MLP neurons of a small language model. Each row is named by its layer, matrix (gate and up: input weights) and neuron, and shows model dimensions 0-191. Each number is 500 + 50 x the weight over its row's rms, rounded and kept within 0 to 999. Numbers have three digits each. A neuron's up and down rows have the sign that makes its largest values positive.
A block is one neuron, or neurons of one layer that tend to fire together. After each block is what it responds to, as a language model described it from the Wikipedia text at the highest values.

L4.gate528:393532530514444523458522528556579468448415410525480501427407441469450407532448551578558464474536493494427354585375428465485505556460488443472484572491395456587558561572457539484529390507484481511437498438572495615488398438453465475429534496507464509456464630469465472468543524533486371465522492523492517458451525583421528481592510450491493532502443521544558544528508504566576533525526518440497481393460536592474556455538460518484563378424518413516555475422521470483476459545464528565550563440586592496440462474499533481499521468522504587479475571538523570594519473446524530487
L4.up528:479426558504489464563478460496507487426570410365469481482542497540459438550519530471532453532504530589420506515453464480447524451465532492475421624471400481553563474510452497450587495479524490526486456523543536472510450487442527507447471534444476495541487372539544463450460478568550428510601529491521495477493525511468373564561485486585507554568531434502590556436503474569455452480472523472448472545492534533507599554515512501522528544462506470464512497433457564458433489464526517503545508511491458497432461480544466579427487463588587580526564496635476542595395415499516561493
Verbs, or their first word piece, naming someone's role or activity in biographies, usually after "to", "he" or "returned": play, act, served, appears, returned to.

L6.gate42:430410449427523452435487568536523561511463537502506462476526510516473455503600507457533460479513419488518619585497495422442401534416581535459476474564466531461479471547529527489571486421509448471510435521458559496571465438538614483532397517540526501556471546501428580572407612503590439576502527514450488492509544552602477592481522583473401492445547440477510492450494528469555520506418580489512540489508489517493436437502481499543470428486508519517453598486547488504467431461455540542490472535577510510443530513473535508524516497563514517486539546461482482527483466522463552515
L6.up42:370433468452438439513536533511431541487577548585470473580481540513524545478503532391562479449467482578524471505470481581559557489514609428499526475448514492570502493490475439661462523501545515505501480482517599532533550426470612461534484464423468494480540571471453558565452475488507532524493519537432523441471609583645448564545464564491364434519459447487457524472451496441508507529467514518436460491435455483491533557539489467555484421467587462536527458481557500473575502416438611549498416495480473516548637451580512426336482482441612411509468485470550537459461523480509515456
L6.gate175:495458444584475445464469517526496535525551536522559498453510473516513549520450473584444506405502545578499510493555552492523442575465459527445462500533417596448566501378493478529568549466500530577490470565560461554488545562571462479457526405547555560527435533460468478451408484499443506554457600540486447519493483586530545496527565500451486477444559484472510509485533584533495510438460482441545514478532476423588465547476523469572419571502504505519471601550489552587438490469524549486480488476601484562473445505486553481480562492539529522581455512473511433482570426622508434564
L6.up175:478421477508464515520544470505572528486567571474572469552436513554531462517490544562534589423519508523465497551455531542509433565523574520454439556574458635477535562383517532581530524501579545547448465540490540490483474448535467518435533455532549514533447592454464565484546525524495490513597549478504436505475458562600437518485571581378469401504550410501559591536480510485523467440526497400453518475512465393517484569486463477529340515582545469493501541537505494494396513437492482434500556570523482466497395484455516449488493403483475561514478600387517449513538431537514415543
L6.gate176:446477429593506502472529479484473496636495450434487427486513556484413515437436470536510522462512457534505494477540478579486572510516472507481562506511469447473500470465575411401564479433483471354566466541489472503468550609571530565486494502508486548453483481499440566551422460565536492434497490408444459508476557535547413448588511508548544598558499539466564502394565383364568490554487475528538505519535429482511478567540504560532479444558542504499597467511526572430538456510477394518518483612552397459550490532572397469494476536629463532450528518541521462493466455489514463573
L6.up176:557527406497504426486582591533408494512523522501494515480590517464556426493465516495655455510506452477519614512477443503478423389503494534454499481443488508467487515564461578538547473441436487550498454497497523590451451505524475530539446524478432512609547501587486577553429575499533404499458433505480439533395518520515530522524441540439487532485528456459485382588553481546523466515560562441508553575403530432472542504564610478560501450534505507450459522488543481527560551487458494518517457503501546449396425427525550563435520462479525574440563532469556465511495495510494464482
L6.gate408:514508544443468496493589401536426479493491505475491513466515425469493544517431492475524510565529569528502463471502468466506466429583503492423540597520421492514548501469500494535573549496563512537557434443534501505563546538583527545529478391449495547514537560496467511505468378470482453431504522443540428460509490478582527443565524525529475433581542446507487445578465396513490485394512457574500594469461508550339566472578552421591489453591530518578426418472452426504555454434459453516545538483492425426526510551586418513456546435435524620549586574465435506628448498558550467563
L6.up408:425445539501522467547521566505528568499609461540478522510390565439415430464522529509464554390536461598481441374536460450398427478464485450544448527460571532521523458515398469504627494473522485549510415569588478525513424557466444501463511439540464474541423494528565542440494519577490498459528552489460542507448461416428467555449523519517518372480449500491418477511505632414544547481419469531538539565437527532490488472493410496551437509541466494453568479564492465522545489379436494494499483499478472491516452551487537539469470550463602566438514462534469452551562403533444548412
L6.gate787:555437466515529445454489505486507550478519484632440513442482504468540481477541393479454492480451508538543499387499478538464470468535498481532517553448507591501445543525507498484479440531513540514476469525487566611475593526508470511474383558489488516540494411550503473452455441481534479514486492545548466475537508512446485437495448459504478513560480469417557576496462476440455488594521482471480515469563472477561611534571548491533538542502491476502523555451438511431490481566485476394511517485528507563437473423454525523477465439520466523519550433510418386502579530627569535524
L6.up787:548452554561520606593545509445453455507468434513457493446474510552477458588517543533469448544583499486556452478521504522527439504479510501424472499390486563497501637545496533514527486538480479564543467507525650538489499476560491446497438447553478556553591565524500486472495528447524475542480516519438434443397495604527482524493462440476496591537426474506496444478416485453492503489528482492581554412492483446501488516507534555566551531521423487544451486520544569521502491518526498476499486501530464528514515508488467458582580432509511459493493548462501452461497564501527569494
L6.gate890:461570500500496404435538488513448531498586425586471613421468517423451427479497464610484535486493451444604431446510452521499554461594562459470503539411483461554427523486517473497631549617507432533508453440449486586407580488533544493440406501483516504485522379464504569456417574524592526567408550504475452485509550470566505556455481528447502487555564438473507435518416516560373532417573564530506533457456527516442505512492438416603468446453515557448513542492512541539542498549505542438481475533555430427538457385569478466502471510496558434643510562482618462530513474464466454511
L6.up890:542482498530443547617436509529554427524530553536454533529532520473518502493569652454459503427574420443544550478478513479512498506408533532479547527529554563567440490478516447506434471468501414585551506381517507631522610531469548476330500522516528531581586514472397497485475498500538523540412491497436555426494451478524664410447464582465508427468498496524487485442486488529436556426460419519577504519491504458489495460496588528553528521469428507471500473499485435458589419401520517412382530486492442476551529537445497450566522474644577449497486481474557464546521508446433529470
L6.gate965:529535457530451557518536502529465532459486492530475518516478419477441475563495513475489567559466500492473466476511537567457519594480553493450442497500545553401507472511505478466546507603409535553481520538509497515588530596502441462499355435437429556453508607511540548489538372585535540492459444530547451497480409532397380581505482523469452502515457477557511501556469521544499587522360444548511480595492542390575458553486531491420488435433538432637549484525405514501532429420513421554468528561480442449458568387502467475603501548585592538506528518468441549554415465519432484476
L6.up965:493516396554390459515480496501485592430508414478470392469594538551445591436395460473453557461547524545478483461479423525604495526477514538460532521464517562546516501481578515578520501582504532502457498586526496491511426615476500506561523511514457518482501546469562627475490528537457483517453513456450548618544479447551520495523451401463472563484485378547525489462479512453516546427483514503440529543426387476476462554454583631515515577474563521450530548506514400552474402465484467544526546550518537541553498497420445424504485411480553607487487583453517534438417567483466462422
L6.gate1081:482520462420601507543497502497548412534464462488399339440502466511467493558494454529639453493561557572511495481490436480550441589485489519427456504478530545449561471518413467478565507464535463448541517476547488560567430570489516486472479434553400497469475481461503450480502482598534413457522384486404461469470494494478559436483550447452453597535494443547546558526576483451503519521538496544467469494587608493520563478599549482390543506469481534515556488439465484514523604525499513512534448487577526511508498503527518516542461464468587539472486511485471504476510486464559402539
L6.up1081:592444563540506475525554541497481527383496478520383568509540451496366508482463463461519550388574507466471510517443468462535504469562470459548420519491454522570534490439482493407515517493556633416566464463439511373567446508531451511631487466407514488480558630530539592527479491510470437495462524562504541664523480575454496504448463504536498542578414528425565523394475509497591435525519469482478565585463540550426595497484512530516544503484560423497480518475431508453508520547449504626539528527425517522440600525497439502540639538523520582496493577471419564469499507489592518477
First subword piece of a multi-piece word, mostly the start of a personal name after a comma, table bar or title (An-uradha, Al-ain, As-bjørn), also re- words.

L6.gate142:470483572498506567483513603496458502475451375507519451482532413487317583461521462507495513526476540532474450443540495501428482493450522472492498502455433553479437548475468532563583397485546479493380446514425461485584490419510495487502484514479454591618545495569460473480504435448542640451524457453435403526508468439550533563507495555537435474549565462462517509450457524507505466544463549547555438464376398541486512472596563512432550597542544506463491526523426457432513494492523523547500529469423463525470494508538460570455521499554497505473485482574571461538541559591493462526
L6.up142:494501485486465539567505574465526554484493450380512502473506416479411479528454483475421558473345485566518503527513549437429527484478508514436512552460527548565438488446527492444454458556559599515460507533463508416482508481445531442529448550446447485566472614500465485536529435417418584532522514535513478404454566490375518587491497472491500544559439491515418388463472469581458558539566501454538505504483520494536546458539542496417539519517502512503504454560504487491500520563455453573524462495546495518565582551525443422420458520543525397507468552507574528517543550505395531551
L6.gate363:466566464495478469416455457533498420437582594470502529462471525413544531465536534620561503520559559528580495496444426554513454498526499556498433557577443573432474515523546530457486561574452424522521464505453524494525599509463503493496570472497507659509467455553466437460484542411556494498451538418583478466436448520556514508534467421473489568476511506526456457492511444555476548450547644500427557456501574492439456631451530475377475483555527457534560527564453457457437493531592496430469557522432530376538486515547523470407542491501437469613541582438568470553501589470466482496
L6.up363:454524390501403548489492427469582464477484545492526396579566537550435480503450491414511491476509611485412487508488468427576517499457480510569467525503502598538573448537506470447445433500518453515478490477454520545419565513532466493567510596455527509523459544473462512449442424496551503538577543523494474456464531505550570563469417522515518494412465550515472496457534512496476563492448544527513506488505578604517479554473604496473483434459522417478431466610546459462474503447441460448479502428478472562568462464521469472508474389597424501579549527424528498594489493474563532462
L6.gate378:535412497485576543486416418504537528528491515426516446544550476444492594520431436533504493469507530434442528572522440577531536438400560393490463497541561556493486523429468520446470419511397510587424465522374510505477542518517476439465490411471547458476544508421452525639518483434402523483482480580461537458515480488504463556516427529453517450447432407423511557404355573516495550529498622456440530585561498549572553528548500464386501459434506496461472509508524485456438406505554556563439477629514501408563487435626561495496489463459477479531490415430459544468476480459561502497
L6.up378:508492597466501477525471550565591479474430520398425499473495479461510495470501545537489424508590542533455411470520425469432484445536482532438451416568488538421578548522510537541570472493519524539497462489467507465474476525535462477415561574498480439485403506453572483501437474455550490522594628431363541474507494628412395508468523546517472501421500504469540511461497571562569540496520486445487625517555522549497589495556602530525547489494450475515403499572493524499462466568617444422432602525485552494524456535505553475529460490465592497539544446510453448449491526527550503458
L6.gate381:506489493620381571441383403456497361569546529451513476564493516461500523519473513484438553472568528495551449536502490497486538561432530448431428457467530570518413553509467461496520448518519402526512507509545563559439423460536467459483490482479562438676480555491505497549475449547530527501532515431424505569493510429539478502454497447487543415442475479506460579510447486498463520562498539508459482485608487525520471505575512467463484590430571466457418547613605512523517466409507483477446550447416569386505567588440415511487465477490456448470509493409593483518450568416520543615
L6.up381:461532449487445480448523475483467455511553521552509515523530485510516510384442458543486436527516527521555477469529582467490533436503503477428480489438585580424611543520552592590520424527539420544504470464467472446496567475438473547575554489477477549528511507456517420514421455579496457541522531397463531389443484486485524504509525537505391480483587503565455450492531470568473414498492571430527484549428452544642504507596451527537412518367477511492491563441474554394525460506476408521467470543490549503484509479495444503450471528533471536511546562518420607532488485549464467474
L6.gate664:545465552413481477521570419530606474474439453550417508468454553460565461498501543481563584470466469430505435500488475488449534437564471499468432517503492510536462538501491472538545535518579473556549401465567516519508528481500496513538538531473474502458471531455539496447555518494519579528482499505501415521530478528409533529450451546497385548432518523471485446473472493514530454546511529418485575513472375492501507527482583556461499489447522488478642438532539498487552399573539436417567432485423556547480490552437501528391494452542475559489495534513461455544450471520494523463
L6.up664:369437454526427468461494561459476542467586536559484549546435419527544545590516533494445579495477485531569481510454394477522526493481471524478525484492541470481530460442501578537519516598509549529473578589505472491480507484523431543493496521478544467479500514459446447516386483445488568498520544449503452491515455415471509448440460570469477556500461400491528452558500534490524454512418427460509421437426530465426510419500509506492349510505529525469561540470468546446545564464506609532476568511508536461628506538503452578486493374457522490514469544532441455468545466459499556483
L6.gate1028:521516437549460525459577502529512565494464594508466506497548486491565617549555559462495532468598434511454454475479574427554580536511589487487402555546460524409517518492414452495469513525506491508486548475520485555425482520501491476534561541511488455539470537468518441462524417488543545569595460526612553507542553456486574540481466386440466530420538561528537507472472510517578525440438490442472506501471544517455401547531499536562462450453518523541534439472533548491505495480487551586453560490500506475603502512496531557549446564472561435464368565486464491528600538458471452498
L6.up1028:490533476505459504536583438514518536487565574494506575510534507483557526576553517498468493486538463493510518422605496442502455553569489456490419542474535514522495520567434483453469462582468491476466561481571436588463478462558485479549594432485457551531443483516533458465555381481462518520530489461581546486471436482487475496500562371415559435424492507523495413435481517485588528488460396569435484525538458539502435477626535519519513493500526565544520467535501492560445426492419463539545471538501566527529515513525564489467553510477519469486454563540515591510528564482489502511
L6.gate1410:515408460473462499549456505468429585493490486517560476497402542453577561459395528472492573464430524546495503428522534505528517509488514522468513444488491467499538513530470589426512517529536487573472412508539522530525592526542572536514499485459477489541540470530559475429470543497504421506445472606519471558477514440491362440498496580497556572507383585591484510608449487479440554531466546498579462515490539496498493581482456534451463532447548458571474532543459552593431477478531455436431469501398455450500475473517475420499523516505549547498508561482496543530484440432473483615
L6.up1410:593463561593486448549507531550497600537469474574480486504491461480504520482505473582563530472485476454431566539487541543480527488427465496490504498456493487554449543511606521530502431415505542505462422509522448466542471575541506476557599497452611475554512549545474447531503558541444487357575519466513442460531543400402460461551485460438517381526419493549518475397520519482527479536534543515379525398507597569441486575439536564559520467463527442444439444558551534478561488450542429550518469491491573464526480494476453523482428472450455477484407481471500503601420519557490536569
L6.gate1479:561428497545567501486430556505397454584529533423544511531565547452507453540451431549451527566541592430476584555548378477416503578506406493546477546469428601498449470539565416518596570568486462449508433471488516470494449554470518492468546465558461530495475498623553505399499505507498507486469470549526614549538403473525481502401463468428522504471452489471472490593511465564464540511470528484451574484461556568477532499503615433523522549489576471470479462580456524502448569498587547518485498457543480557538514558516544532530537423462453475420473511496504451460519557504474419510
L6.up1479:532490515588535488495504612458347440516543565502547538509506517490443502545550536496497504505600661550571496539468492408536525591487535587506406450494513512461442492464484495505461527534563406550524515540513512474446508530502533498532516512601498553519510621439554507523504449504510501399515558490530619548488471429455426486453547491475487439449456504497593556465528493481562480490463548587520495492472534536458547406559473531465438504502480429444472459492542515484513454493458547504554489468577447469470443480490534388556568568523482490514521562491510478435493486484551496507
Main verbs right after the subject in sports and career biographies (played, served, worked, was), plus first tokens in stat tables (W, Total, scores).

L4.gate424:397458526561536612473445491490492407455524469526462541503450426385460470601478482537479507442525526496489481439515529469518504481474520519464590522463508474549579538472516510513550541509542466535495464537545494514468515456531422526507611430447556514496528573546478491490474453574545473502497532637537408482530432565491522517469478505430543480523520545424494458413556489489500531351509513487505570462437518434540436480564444444461473543576457503639472528530519467502458518572467552412540487560499447453533478478457505603493535510537566407469564498427522440515563514509459427509
L4.up424:458532444508435549584508544530432467563552470578480547460499493470494541530476512509490463438428452512559458477525565470497478587659544538453489440555485485584524487479494485447514520534594481484490470581468505523447474492536510429480466599431527591526440533495479412397419427560469531549440547601548419440484411513480402536501543501390497538459571530392496501418511454476491564453515437458559509519462463361349525498456515477543529604572407542564483561589519576551444460422555459540503504518526501540503411468516492572505522462544512479529534568499508431552557460522479493498
Word pieces inside non-English personal names, mostly Japanese, Arabic, South Asian and Slavic, often in lists or tables, e.g. Katsu-hi-ro, Sh-ams-ur, Ak-h-med.

L2.gate225:422514566531550536580480506485505541425536487501495401597510561514508493538507535582578593429462511466549553434442540491576484537469525526514629462574594501535473509457420479505487509431528513454546475556495572521500509418445464496433464451495560418441428479481538513582531519542462541501507448539463564507555579469529488479422440521522481569551516514486469541534495497549425484463545460435386526464407496527523496445529415487550440544530425521548522476532370437596607373551476557476536470688494495578502523478506553494496420517516483583591498493448485484524453449505495545588
L2.up225:607484475402544551533466477441484490440426545519443533397403567423527409498393568480541397456531538480524524499587503460534538450474525381518532429474554409505587513459563454449471491456507553503456486456458511529470580536545496362478584575481492426493501572468467568527408491465506464486567571488478506496410452482643487559464486520557463544500540599604505481453524520567432517524485545472520407497459449585450498523519494485511639447484501440424485495550465484526558451592371568463438471521541598491541504456499533472494580526441480476490590597531528511525365432512488484542
L2.gate490:437483653516567392432481491526534503507470451529594513560593456542418436523520455550426507493506594468458565540490353451598502510540555602541384494546526380459525493564503489512486535547491479493539417556505602540454371575546551429411454521547509419520465537528487461525589541427541497609478448443585568483485511490439544460520533548498521590539392573557510546545513510557579450522554531586465529451454426535489541534497446511477535513603480506548422556476471482537394383609471466485395450416510566544480542412501482460472511513445570533487491436534496411458464474470548459593
L2.up490:472528529474519478568504505497462485529496453555522541523491496525561467487416472487470431418600474498409528520468449434491481519535455538441374508531540423508529482559477462558480495503460513478482504428556492472490412487501422417534513524545484533577487524497495442481512458479498497424473606526489487470468430508565559490442455562435510476544462535583493519492493453427582466537497456535448473541540409441481466524466522512459465501485411568618473406516593526519468476499562560493592572514532570487550505542534518505460580464415506494479488491575540504497479525445494484456
L2.gate667:523464513501475526549482456527494516522612578577473449491442582431485452441440486581442563502539499525614421506553491485444402586561477485542427516568491554491561486493590586563455597418421482534595552461571461504511490472407453536449565391606425531484578520565464570564516452543514535522598506550556538454494522469551532540560415539486494438542569404541532462415523466406583489497491443521490523460489574522543576529481479431542498398537519456561436521502490631497449489525506546411485441530539491445444472517513544511492562511544552566369488525523561513487566449446541560520
L2.up667:492587556518559512414484475515643563476412450512570451449463536505535516399421521493520480465489504471452507507476409394528478502460476448492480542528560489499553499545493441483573489459433497631491507416448404403487338497524460513511581561575485461524477568588538495459525487533458554519546446508541409546495523525484491517546505530587579399487452435481479501578512445556540415421551520551399373442465471527493396507540474531472509601492533592551530476486432419523406514431490515456512455538588512478437442485546534504469540450455476570477546504400479505455538497483404498521
L2.gate723:479515548443417479477545453625452460484410506520460483459536558504520444454431514509435504484445529397443525490476446438535509523432468488470536451398514627558582476437469513482520469449499496506550399590551523490470462548571478506477515532519528514412541582518443465520555584526509438380513492550473446464512559511522520529474590434563540496573554381526558514521503424527460502530491430574470513471509425436492492493519430507476493537590482563509507458564489491524516455531486501500548418501488529519508459505525489517527581480493574497432575435516526499447426468479530494510
L2.up723:528536548502473485596530540538477572558530457554401483506511454492479570535535416421555425517505483547417519411389504453543502513559480479454555555554598542411465523453561464527425450505514544510575500406596493465517562497467537445480527586544541523550528493470506444563507419540488473461508582480495459530510375482590627378475484479427507462511501517544536476452463482456565432630580516543347517508445374398516555427396509582430479492519510508484399494563549556555478475552441439459523506487566490450480496503508369526474473459556561543527500501528510436505592388472489415458
L2.gate759:509556435533395540427510493480516530480494441471505509517464458457528481517443510578463580496508556488564475574532473373555554511490538506449591476490497618526551456506443416492547473455557551491549484532606513465539513386598455500505503451554507481546511527477498518438448484443468490511487476539497432519466542527546461562502593639526505480516506490523544470474424510460505507480489496498562482518485459429440386496483493485480468504532461478597513490569492534450489410454436500455505509489569488534460477431472542472475560484447498454570547532478494498520550478556399520421
L2.up759:473524502539509494514495515522544394528499487475466446507545408548517532521565476517571553484581491407561444528542542427453576465410492495474439473497551620466523463490426412548569602610451462473532461509600384458514508469478446485480425504489632486486524584438560481517541518555500497533525402578503418496499477542563403484542557517606524510567579428494497505489509535528471470502590463492534461610549405480499537519404492443453486398542445554602549420555532405536524440537526448574566518604502478533508472489623597503517434514543541522562541492480510489473494472417464521439
L2.gate776:463461469512494478427510542492507411604477485441566535484460531479473530434542518414436539431532562498484508437461471465484482494489493484481537449463511451512490460498519537469481500517519558474514531473497506557555459540429495526543444535519566472444509464588505470560490484527468502610545498538542395532511502561543500461503450519420583446536479397477506476446579443598482505426578523412593492442430457538492559564439553428551519503433561529524490522494522581498483534515439589551541441487588519520555467441575570605497502570449561465576486474496465530465442477491480484483
L2.up776:474520487558499524534567511471553401418569503509510418460511494552431482536540512439551491463484508437502449577469414522524497542512539465583565472501524468502557552524496520577657518504468482491489552511573404464488565478495558474494465491437567489490503597450500515495553484573411545414427509521514512490494483475467451489552451495575496501452477441553572554526516475452492514479474411453490464563457499515560528529488594555535435444527494514510484450536540621530443507452440427466544455425490442494455568618616404415592519632504511526451636447457345555528472419458532462484
L2.gate936:487432477430461547527515570501531493435491505550528579439544407491525506382486528502407523472507498394497468538510441448512496596552450569627446502389461547482454577479470570459543424520465486544464523479507559578503400396477509481501455450512519399517548500524403527477438434477494472522537482574560521631503509454410406507528439431512490471532537524640458476522503506547619420490427482511509560568503419418495531482345568444564537515520445530620430484484466490466493489449464517508619550530452506488487469559526488450463459491498485488537524475469496459522488412520539545379
L2.up936:550490503489449489478492548412523497441460484498512472446492538494526534571601559462454527553595517513581519433497455383616505529472453465457474502582383489451625493587542433562464524517516505533524540520532478493479466561541518486471503414488556546515537535429527499480534475588508451450550443449490466519537463401601478566471554516474590518491437561540551466420416458539579492438459520468447439502497535395405443495476547573496468400538524504487449543451427539428437471443582501449577467484524481454517467544507539510523516513564464596435549498430524466480374476522503509469
L2.gate1395:516559489398488629499530515479483534509486515469516502509479521460527494504503527505551602504556573326495535541525405447530518594500494584431447478483528565555468451391390572528581521452504536568439410576534512398603558497513491531477451561600502520454466559513501428524535456510403495438460602521539433453455468499537458493520592500499629493533579463449527469546572461412543448512512528502562558466521459430466595467504518461559487514546483598550522423594576433492552529530445569522550434531538497532462475485510499513556513482536446479539455586496500459561628552459543465565
L2.up1395:603553571468457473408455487389448447560429455530575528536441543540597514583558467587555523460560500463522573414521519381545525557518595481432466444578564470485458468557521428477512449498636511502512440542421534487571459510536531523481405540484506508543480470461506551492530425495468475419504568498535428513473436517511617470551459475434552495510438386580449576511473518396508450500571440476560571426498509533435535445391498420524500449481532509577425523566543461492472487560464528505539489481423444517488536463485560576481431497499535500430581478558534450457458382500486484541
Last subword piece completing a multi-token proper name, mostly surnames or first names in biographies and cast lists, e.g. Pirn-ie, Cur-ry, Eisenh-ower.

L2.gate4:514386464564493482592506432474482459429522535505491570573523525533490489555536455492549451479561463523431481460532530550528542492588475577440466501472596442441563507430491516434475384540517517498491513471432507528467516444470462531530506523516529540421482464491394586539541499545481469528510460436486467481543525418610422500474519464548468459476492511489585580417559398512528554570543505509544476544443545481572472507389583528498348508479539525506532423445590542432475445625433472556535452453452534475461400553519455472462483514514435546495414524430413469539501513507468431423
L2.up4:474485551521582530523499562488429457504516484553540493544483454458450441581533468496472460508498466491495506507419499515457473454456533499531530621486466497516450524481509399368522463563534570627569553449537591551532528470536399477445582497585535449483574475547522498398456521492482532435491491512432412608510487511447573446461446528526426614429479567509500510503455576414445487440451519497509484553450456544542521534402441453571393499481559586474553588493501482485540482567558445523485491390539434542457446471409486471634491458515421497560519487469480543488453550467551533547
L2.gate246:506556455508459492524474458560585506524491391504477492482447422443524469498560579532545519521501553500574548524483490485474549581560524461541577524584541515512454404525463574459560528484426512541487475515399515542576418496510660408521516450528431488596453588532563563537460463488599439520490529468443433542486491456499455549529474477587481516520505434514559482518405445531576553482468507520478463561489501574419596502423454484349595484426517488506459495510528501464499509567554472542492443465545439569498503503512507491463444574436587579482475516556394491460554495434338506404
L2.up246:486470491458509493521483451506513529541494398495457453473524507454535507516435509490476512549535498477465490525483606412447603625489468471463515543523547432461506457496509594511531521527473528544474510517491494476569543472484620502469519536567482472594484592493505554526486588501658524470582562515432442516563488591480552551471451519550628486449537530456569476524502412558520529435492430600449451576470524584445496493507444525330545476481564553507464391412469562471462482479534615551481390433567494474506430473514454493537480520443458622487491502478486422496587442481470507441
L2.gate388:570538477487444487483515547547463573470550527539500532429465492496507432590513549471455451480489516502595486554528504491529500513510526504466468442601424545439551427510521551512561563498479512605440463480392549518596531420465526477555590579574489512520546500492455564519444531419528524497440492510458478554570594506521431499520476492428473509487499503489528508424497536576583459452447501552465521509493503519403583579496461560541569566460552580505437513534542481424502494556494566594475518524509442492439429551531591422466507538518503512426574550497437584489426436496473484469
L2.up388:513569527548522477449566510541436565517532435425486496502542414392474500515454561518462489550502474520494511507445453518464476519574477464464538468585480479444578474518504605579528464515459493491541541541499505493421430530656540551548377617553482491568409403464436504547409478495581428494513472627406446527405429515463551548508520541456434518500539492455599540467410465571485483462523507540479453414408556545520550537505498497515571492509436493540528431462524494453570439520424587528485439484468524509346560527522502458538523439522534575441530563515545473492488542515494499502
L2.gate843:412510480502421487554475439487531465536473439467549543519493509446490505446587522512508495538512527553522469512460436421521508528445514532445486462460502441472594560439460413536482507435523558472456497469450505403503453406480498572589430488411500461582517510537485506518416466437485439469592568471478470558531587574501405535479507573550464462480524590516398468494528582433467525475534462575445434506475500575431597445471549642479523530447559588522474573540411463507417506479480462472484487454420535542474526464541533520495443551591432502458528474419478582524506545538445521543
L2.up843:573435468456550457533471601435532453497536513493503531582445549494517451526515541541506528499539521548483526497432535484460423545446557470497464547388506529455564474520480560502572512511479433549540538484507488454511467550521561625566513494472526488417526532558485431371455525477461346391563543468437459552554499562600485550514556529479477442516567519523461520555543569499503507388510500473542471477521503553525540549552485493486501537445552545637485537611539439565407501487441490504527534475517465461561529523552502528469588474580403431472490414432458557546464487487499557556
L2.gate862:454444426496529435571451484640521556472559493460585475517379484495470455531510494564498406478503515528470536481417467535484448454450509521478524464530513425448488545531457516482554437456575558571462497470493516587493578442569470518519549499512516526501540532499431487438438399425450415463463518471481472569501478474536562535477427432530553448426482567582483557522518475543524508445484504456540532521591485593514595438468443482502461557428507500586561509515503522372469526509465544564550294577423517482474557531468487580522568439493500510456515548490467568551455509536477522514
L2.up862:509451574426423485501477425458508562487564497424512551511543563423409432514508498396481448484493515476548478562491552480539610494486564489487547546513459472496550472558544491574497579598434432562442493554526405521580515502483575507552516533482537520571454438568483444505491534454499457525511434492582451464440525565542434479493463424595460391478549537517533518610576471554492507502433499454516572568486637472466519622507418460378460577455591532505460510498480552482502494544576489572528435464526423530497464532549463468468556455498512555425543479487567517516497424536454544440
L2.gate938:495466543491462597580477432459450450574494480383453508549412475534499492471463470517370520462522478492544475472569457486485507519465494497528503428559543561392472454515496448458500592534533362493520506519428526607524500474520531498517655567515427513567447532534496521482640537495524517426539452477534521524474452479483551463503551547562475484506578613508527577539451451530478604496444431480524536505497526481570452420539619373525503542488498481560498507493490565428402533480529514504478474617552435475558475507591446564412597457548516510428549499505539495542588538433472410457
L2.up938:600543535496432602564488529496409540519477564546482503421455481548411495473474470429482544492574458494506503498534507502423504464447538515507527418508544451466579504527568443538485475570525458621502496538530516520481467471571536563530546525441561522473533570523633406512412474422506533420506474482462468497492410524524516480570513471520369367494530519568555495569443521472447517440470563479555511469453517477554551463506535436522435460508535516505538431572515476444527442587534547520540486499493485503551516479497479422474461529457480505433518512504529516496524449463387465434
L2.gate1151:490466472505478405632460448527532506454482514511512487504498505553521464443508528476524560548500469493550446514424446474388483536528531586565540472510505418407429469468453500518575520530444617555461478500483597534584510538395547454511535565586519580461443528459451460526542481544573418503424568516443403443490548542616427558501424433522523488553459490535451533459489437525438464497544601404487544484478653441574460550509484462487498510532472507402464479458526537516481510532515574426487553506426449508598534562443534505507463467543437522461531481523564509503525496442580507490
L2.up1151:535443550498498453480455542462459420546481541458495501473512537458460533505475640465487552559496532520572510544543576529379637539618525590508562465544488509511482513513557520486431494615519517500567551460524477525437556529497509476561492545538580525504509451514573508491533527581560487422499489484533455489451556411491478481459509456579574478485574471544488481533441574461561431412513413494442546363490474500589488528482477543533534486486551462490568572506483563514547501466476518472436584494416428538480525523563645449416510514534543542511540525516564557442434518521487550469
L2.gate1366:487460472425448530559511483528443512513480489485493538523543455520484514528515462478650501484552517518548493480468545481444499496650473496467512520488450482515534497417499520525533498497502531507460485466497534556456599498469529423553460565505523452488456501535486477529599638524543416471446556498580487544509578467506529457452450481456431494469478552421502594543467486445489429468449521446567489573489489578490498503509536419423435504505589532534512503509530514509497445529537483472487563540390411529543382582530431435438496522421562580438467525546546431428427526534476471419
L2.up1366:413491489495443431524476479552513468488491486482348421454534534532504475583582478457587427502498524473489475476395476523497542482477507431457495476516518418417460477524501489468456530491427515515433516465519532563429483524484541534469497548462564542426506444512475481566451548401458456534539467430570465480421609564508512536475462436498475491472535463438539506572562409492506461478386461558567552553573454568490478494424497436509565522509510559505406539483528521435497519421537530456535493486362457564540453485533479557480502443482476459485420503625480511447415569554528485428
Main verbs, or their final pieces, in biographical narrative right after the subject, telling what a person did (studied, joined, co-founded, enrolling); also subject pronouns (he, they) and "for/of" just before such an action.